From a checkpoint of a small transformer trained on Wikipedia.
Training: a variant of Muon for these matrices, 1091M tokens, 4162 steps.
MLP neurons of a small language model. Each row is named by its layer, matrix (gate and up: input weights; down: output weights) and neuron, and shows model dimensions 32-127. Each number is 500 + 25 x the weight over its row's rms, rounded and kept within 0 to 999. Numbers have three digits each. A neuron's up and down rows have the sign that makes its largest values positive.
Before each neuron's rows, "fires on" lists the tokens most often at its 100 highest values on Wikipedia text that the model never trained on. A number after a token or word is its count.

fires on: "1" 28, "5" 13, "9" 12, "2" 11, "3" 8
L5.gate157:496567470487528519470462520503493511526506457500522514485498499537489502537464508499495525479495507525483475525475493514526496481461486527490511507496506488526512484521479500474457460516510495502514523523474444521496528459538504529489476472512506495501483516476479516507442520471477472476
L5.up157:476530485503521512495514469535478502487514467477486500480485496510467521515515529477514510536480485500523527504535544518463486476469481470559466513513481481505528478486488481457425449528498498511511495521502482481493524507504522476482455504480473497518487498535534526459488494477547518469
L5.down157:514491504481457516492499512511501466532498460481553505494468499489514518492453464469517475486494536450498516481468475494515508509504496504469512505501481501503524480490488524497496478508528524504492524463497505496487562505482518514556460470513512560492466521505511485489507526474516511495

fires on: " m" 28, "th" 13, "%" 10, "m" 7, "nd" 4
L7.gate1308:464502502503504513490478510505506510498561552562476481521537522454565520490467494501502495485517541492524532479511483555495464529491521524531466516496527417476460534503496447520524486523521472487491529503483499519506511479496446509470488531525449506500465493446536471487546544481499524521
L7.up1308:557463474471490547499522532492448505449507496512479538509456561491512514482467503501534498469499524520503525485512497476480534535513455553465495520477461470509513506505491512464553504494477477521535509483470451527490505471491572496490528508470532520479500513478478535531522498519545496495
L7.down1308:519501515493495499487494469481454560511490496488493476489492474511498514474476481513492497501521489543502511479528425443493507578468492531510511488533516500529479473528489567474498494502497517474499499502469459532564504461511523507486464451474483449511518528487527462484479498514496526505

fires on: " A" 20, " R" 13, " V" 12, " G" 9, " J" 8, " As" 5
L10.gate1506:479505479533489474515478484465480525472514502478497462523531522526490519496473468492492495540477496499477522505477462488525524518521473482560481485537510514528506473464500486494511500507528532484472523544487490492540460467486554520496496534480493455457489485502518491469487564529505506475
L10.up1506:550474523524460497482449456466541486476506485485512504485509563495515469490458514482498544460541520519476489491496539475528572487527506531532479511484496545471462504509546481482499482442505501455513478518485470504494514498459466443461499448500531511525514509493534519490471531535503491478
L10.down1506:521516493501482471499463473499477514524526521533503467534508533496492516492466488490510456491513507497485498492503520510547478496530509474487496471541500495489476515473480460517483522500466488474503509478512478458444518539534510469442497524504502437476495489532470491504512490553471450492

fires on: " K" 32, " Y" 8, "it" 7, "K" 7, "ect" 4, " And" 4
L10.gate767:481449475542516516489508502507498508516531513534515509445505496486478502454519542509500514476477504469584532523501546504504534492495505477541520476502490504508542491519526486490484492529508474468500515499500530488480533508535486509490488484428501510469491455455518491469472495501493548486
L10.up767:476502475499511462499484511471511507502551501490510484466512473495474529460501537499509548472462498457557532517516546522511522498454516468513473501492490491498501495501526473496536509511477470489525541526463543480509523464550491518520453476434512464497500473465510514494509488527508528478
L10.down767:523502474451546461491472505495523478517506514519541538487511502488507496519445508494524490561482502475523513473470568476452495474532518494532517471525492532504501464518487507538496520494493519494493531496530548497511540484494506474483498504483472517518521557497479440521550523528464510515

fires on: " " 26, " |" 16, "6" 14, "–" 7, "-" 7
L7.gate556:457484502491507516584501489489483467501460535482483488488450491497475476505527517453465485498505453533515490496505512499496454497467506506458535541526485523450489527484473546504528504503529485527449522540497500530460493533499538514507518529510502455505505495450544519539484523508505494468
L7.up556:531538519503484453552516499503530515501507500498510484493491461523513503534512527525500484472505500488552526473543511510453457513483490471493483501521483521455489563521485557466487493499528478514499517522490504421493466486481494570503491535499519539512527535489525515480455523550528475521
L7.down556:511530448479479528535483483523497501519492487524515488521496500526522493485519512516472498513519477546496509469486519504482493495527535486503509475543488504450514483505532499496477470494471512447507509527510523446506501500473512456505496528488481501477501530499516475452557487508539511544

fires on: "%" 22, " km" 17, " m" 17, " Men" 13, " mi" 8, " List" 6
L2.gate817:478489457518553520515461496482491511481508482524514566479517528492539511459499476480464456449482481450535522453496516491519498536506506454501457496437494482507489489485477509512555517507474509480482515500534478515524520487482484492508534491479505462512508485544495481532489514484570500508
L2.up817:499534512503523529472508491511544487431507482441563521505522533545532525424493529498507474485519494459499527467467490470506541509475471507467485495466493486511531506503510474474499510504514535492516520509503483521476474479474474477473549515495511486484500498527517503545516523494477505537
L2.down817:523477427488519531488479456477491550481496489556497497534509495542550500490521477513465525492512457496513535487513528507505500551490499510509533532485480455476542486516530517496518488548499517460490514485525473472510462486512505486539505500516496485458521496493486514484502484491484489512

fires on: "5" 21, "1" 16, "4" 15, "3" 15, "2" 12
L5.gate674:540472505494531531516496515481561527512472532507513485509489492502489473470497468479544506485503516487516515531464510525501467482552470532507527500532496523509532460459471460492493517551489540477541525514506489490529507531477481528472541484506475538517461539469491525542495476506460467489
L5.up674:539449535483499469495487455479493539471501481529512493494491485477505475461465487490507523475479455513486543469498497541536479484474563487514493508526469481504482522482478489505498501543456479469502515466467489476481519486486490543507459484525531484488508486504491508492506477485489457480
L5.down674:500480509469528497465512537503497510497493465490477452508504522486512501478546526498524481488492503584501499512523422506497523504471512477468513531548505488541501497511490482475462471523494494489509525534495521532495521493558486523508470506470526527495507503536508508491511518471500480442

fires on: " |" 37, " " 25, ";" 11, "0" 10, "1" 7, "2" 4
L5.gate139:463476498515500497488482468503486499503538472462485490485512529460506520477479464537513524490519544531508507519473511498500496516511475518512470522501483448534531494483511485475503504515515541529480506504510509491472536468540502481490475511516516515484520452579467476516521506526483465457
L5.up139:458492530474463541534487482499529532519525524491452456499450506493544478497472501477517517480514509521496510512490511520488528508501508491511472476498484462449521504512465506469518475468529477509512452480414489488510537485481529492514527503473502483503462470514459490522500478503519484527
L5.down139:457498533530504490513525480504463507474509510477503523524494503459482488483538478511526473496512480502521515489489522560516512466522492499502515494550507488514490463449527488478493503526474526511482530488517545448517510491545498520469498514479497492470528456515476469493480504522504516503

fires on: " (" 31, "\n" 30, " |" 11, "\"" 10, " –" 8, " -" 4
L7.gate17:482525483496497450480503517455545535507546496506453494500453468504527550531503516499487494500546535463532479466505488498493485447505506516513484472506492487529468516557484479499537479533542477482467546505550460507480484513462526552502498491482494531483500468502521502502503506499510465451
L7.up17:458488528474509522505548478509516504475480498467524487476461506496476472466500518517476527485499473539485480497487506437490502501461482491506544501513533507500529475510482556466550444492493479496509521494502509505535490499546495468478511507511509498528509519456499543450492483522474480466
L7.down17:475526482484498496505498559478518505523526518473461499520484521494510472436539550555484518545492525464511463486512464507497492500498503528538498501520468516480489530488460465464530485465514526498500519546466459520521484487496479501541517541534467498493506531533457548477479511509532496472

fires on: "9" 28, "8" 13, "7" 13, "5" 12, "1" 9, "4" 6
L5.gate1463:470518495481460504502495546489508522515505537487491481480474449474456537527483475512509506501504487510533492465478512464496486471501496508476482477502488536490509580523458527499492497490531479492504505523528473490509490517518512491505496504516491460473524527489504504502508495478515465510
L5.up1463:494492487477486534512463498539511521514496517507481446521465504461480540512484507486505463507489535487542488482484502547514491488494496488536480482484467518507532517561464483499475509558485476551445503518506496526510457492532534487505486488482471494510502542501482480471474508484537538491
L5.down1463:510485540475513512473488490502476505504481491477486478488506495493532513503530538427485508476534452496480519524511508544559478498483485482503536497528492482488492482476494474519534525445504494550518477508505498479452489512520482496520520461540495526470485471507504503504501509478484532508

fires on: "6" 13, "7" 12, "N" 10, "5" 9, "4" 8, "9" 8
L5.gate1346:490532440492491504497499487517525518490517505464513485477480489459498485497479504505490487530515504481478546503483492473465499481489500506496504457485519536517511569494500509486469496550517478490516486494509472530491536518497501485503476459519466511472535484538495553499495502470452490525
L5.up1346:503470477499519492504505455536466523452488467502544492477481452508514506514489514525505529486484524502478506466473536497547538481455471500550463551528482531501479479482469468519478493488507512475492531496490478516474495493518495501518478498479479493524519512493540447489481470495478455417
L5.down1346:486498521464494509495501525447503503469485474470487483482496512497510527482508508489500503491536515501494533514528487501452501525519478508468509543532528472465501483483510496497512474480518471509542520481495517478523524459515541494493486496503534450513534503491518484536562492475521513489

fires on: " to" 43, " not" 12, " would" 6
L7.gate1341:483524498515477451509492493513521480469485500558522516546525537515492498531505523479457484489543526490481475528487451479455510477522493504476533492515531514500496484489505484456499529532536531502542509512535508513485497530534470530492510520492526530488442471531500501523481487474512519515
L7.up1341:498467484545497478512485490478536483502468503484546480481501566493487487520534520547460524460495452532479469497514498494496462525511471467528508497510528511482533528533497506515511515515518498475498453465551494531488470492527457480513497512498496507467489429514483532529465505486499473475
L7.down1341:489477509471527518517453504524547451522451511513525516490519466518542518522514525510510501481459495485492475480485447489460461488475508517520515472497563506468516498515518507478488449485515474550507500506505488500475525508547476436560489528492496483532520535513473528496500502484434489475

fires on: "1" 25, "0" 24, ";" 12, "2" 8, "3" 8, "6" 6
L5.gate337:523508519472518486477507508526521494512507440514475484505482554468481507490490482493525526502485465466494499503509545484501483460534492474516517506492512493523526480489474478490501479499485477485492526487499513556512501510482513517474450505546529501508524481484503476511484516540523536475
L5.up337:487528502528486480513477485427534476478497485489476521497472466511551455483462505493479496513451488504548512491464511506474501489493474514491515490475535496474498527520525520541492483501498478481514498504501513510461519495501486537506484518446509501512465515492513482480551542479477530478
L5.down337:504470508455524523461506508488523495502500467516463539481517522488519504523481451538541480570500489470519493497490469456544528490497466503488475504476522559497475514533496505513501480499488517520487491525551469519464501474515524497556498512526524526529506499460470479504528521502499443453

fires on: "0" 50, "/a" 13, "8" 5
L5.gate1299:494489504514475526478539538500460499476495478506491511505450518520492518513478491506538536512469468466515523476500511444521537495470514487496480497501434475547475495474582477459465527509472518463481499471528494538470477488448482517475514497469544512490490514474485516500547509514548551511
L5.up1299:556497508509503551505532514474560497519486503501530500519477526527508506532462476495516485505499510508500481471476508500499504484535476463464526497541489470483493523522527515541468494531551517502544484518505485512454487465531461498480554508503519527489505513521477454548498503495492528514
L5.down1299:491497490466508514480509475540499535483519477484461485491469495533527532495465499540508501495489503499513489528547540498497536576487492474490485522499467517484503513500486511487468494438503527467493500493513467495497493510503501511502514497454528521515472518472457489467463555509494472483

fires on: " to" 36, " may" 10, " could" 8, " have" 7, " would" 5
L10.gate346:492536503515508463492487502524487502505460503512503493472483463524483466478509547472496510478469516467492509493468527509470512453488524499518520510476493523474483526508504502524538488512490499467540505460465471524489500499489517495575485503465554494571515473512470492505500500509501496514
L10.up346:526438534510553452484522486467514496495469532502546470526531508502521502516497482518498551451506470520466528481513477523536488506498508496505485536513500541513527572509537518501439463510445480505499483503524498531531455511466491542477486476465500484549508460530515468454464539472462480500
L10.down346:519493501531537524492479498518499499486471495519457469511501481529515450518514524516511518514494485507500504497450519496522501456531521480486518510517500476502507497460500497520458505503490499479485533522483481528557505519502482489491440537483477484520551545491488498507506510504469468509

fires on: "\n" 37, " (" 17, "_{" 12, "^{" 6, " |\n" 6, " ^{" 5
L2.gate554:490515502509549491481498508464538494506481509526451501476487472538506534511474506570498509506504452526477541502508505536494495475497491549456505527508528486475486523502489527498492457526569541491512540467525483522514481466502498532494500485482512508478460548463538527471490475487459495541
L2.up554:486514536462507490502488510506524543485457497509496508504502505563514519535495469518494479512521455507487544498514483524502510479536509564488499511492529505469539465482510521496544494494548522478528531467502501502495475467478481528511498516490487506472458551469516499519495505485482438504
L2.down554:514467515489491538509541523471555553523471540474486530490478518559560488455523480514510495502526471494543515496506479523480497500520489541481501499551492501462490546491470491434523494500526523515491527482480507452517512442494518467531520515498499501489508462525540549499487524516512496504

fires on: " (" 46, "\"" 5, "s" 4
L5.gate7:472494478493521492556490543459492500522491485504499565483534491483509512501516520493533479510538512537506537501510506478502537500493463499478503513468503548520443487511440517486508522505506532481493512527506473476536502550513502483444473508511492498525488468518517512516510495547497470492
L5.up7:519490437479497483479484515501501492501444483502470486474527517477505571511461499502465517512526497536520512523525481482522512505484501530510514494530513509495459539517454527509534519495487509490514486511513462517500517477502491506512509531501496516531513498494476491488531471500485501491
L5.down7:497498513470505538503501498503440482497502484502497468503498504479505494488476478536450520478487476506540439473488460470468498516491612524488509484530473526498487561510495478485505484499483534475484476485523508547533501493516469511519542504500508517480491541524479531491490521530526506477

fires on: "\n\n" 56, ")\n\n" 13, "-p" 4
L5.gate47:489484539542491508480510506537523466513505564491502502529497507525522516501516484488515515557466476502511474500478515451496474476529496497516477547524517504477489527493482506508462522505555475484486538484553501515527513496522516555534478486491475519458482513550506446465479519487538503494
L5.up47:513514507500463474480473524523483498500472504502477526518496487477546435477494519547524555525521500534491528497488494516563501482529479512503556493501502520542473520514497566495523431500532544491463528451473524478484507502515479531504462492488523524467510481487475458483532502496489490494
L5.down47:533526488519476485512504488500473483441468541495488542478479549491480502482526455559488479473524505517482487533489488497497556478546464500489508484448555497499472514492471506521501501527506530487498468471508514493515503556547528530493466496530499490505554503508498455473446476458524517531

fires on: " " 40, " to" 8, "–" 6, "0" 6, "9" 6
L10.gate490:523447532466509520507504464485513498526500452515492492492511536480537500500498467506518537502466466496553499526496511494463451524504473488516499527520495482497493521508511537519505478530546467506506499537522508475492488497519454477508496508531515463492508523522510512529480480514493481499
L10.up490:538513530460460540493534494524543549491513492512506498554529471455527519559494509478514545479499509514507553505469490513496474542501479454426501505534503485467476508468504502487556482453495471511477483490531536496560477493466529515491497506497520505516447507511490520487481503511507487487
L10.down490:489519487467500499490531501502505528482503514530512486480512509499481522493513472525485481531491524549491482454508517469497486511529516500557489496518450491488514457483474507510567514496506513489461482512514472512512480548522463508520530468503504478455471494504481478520503512505500529506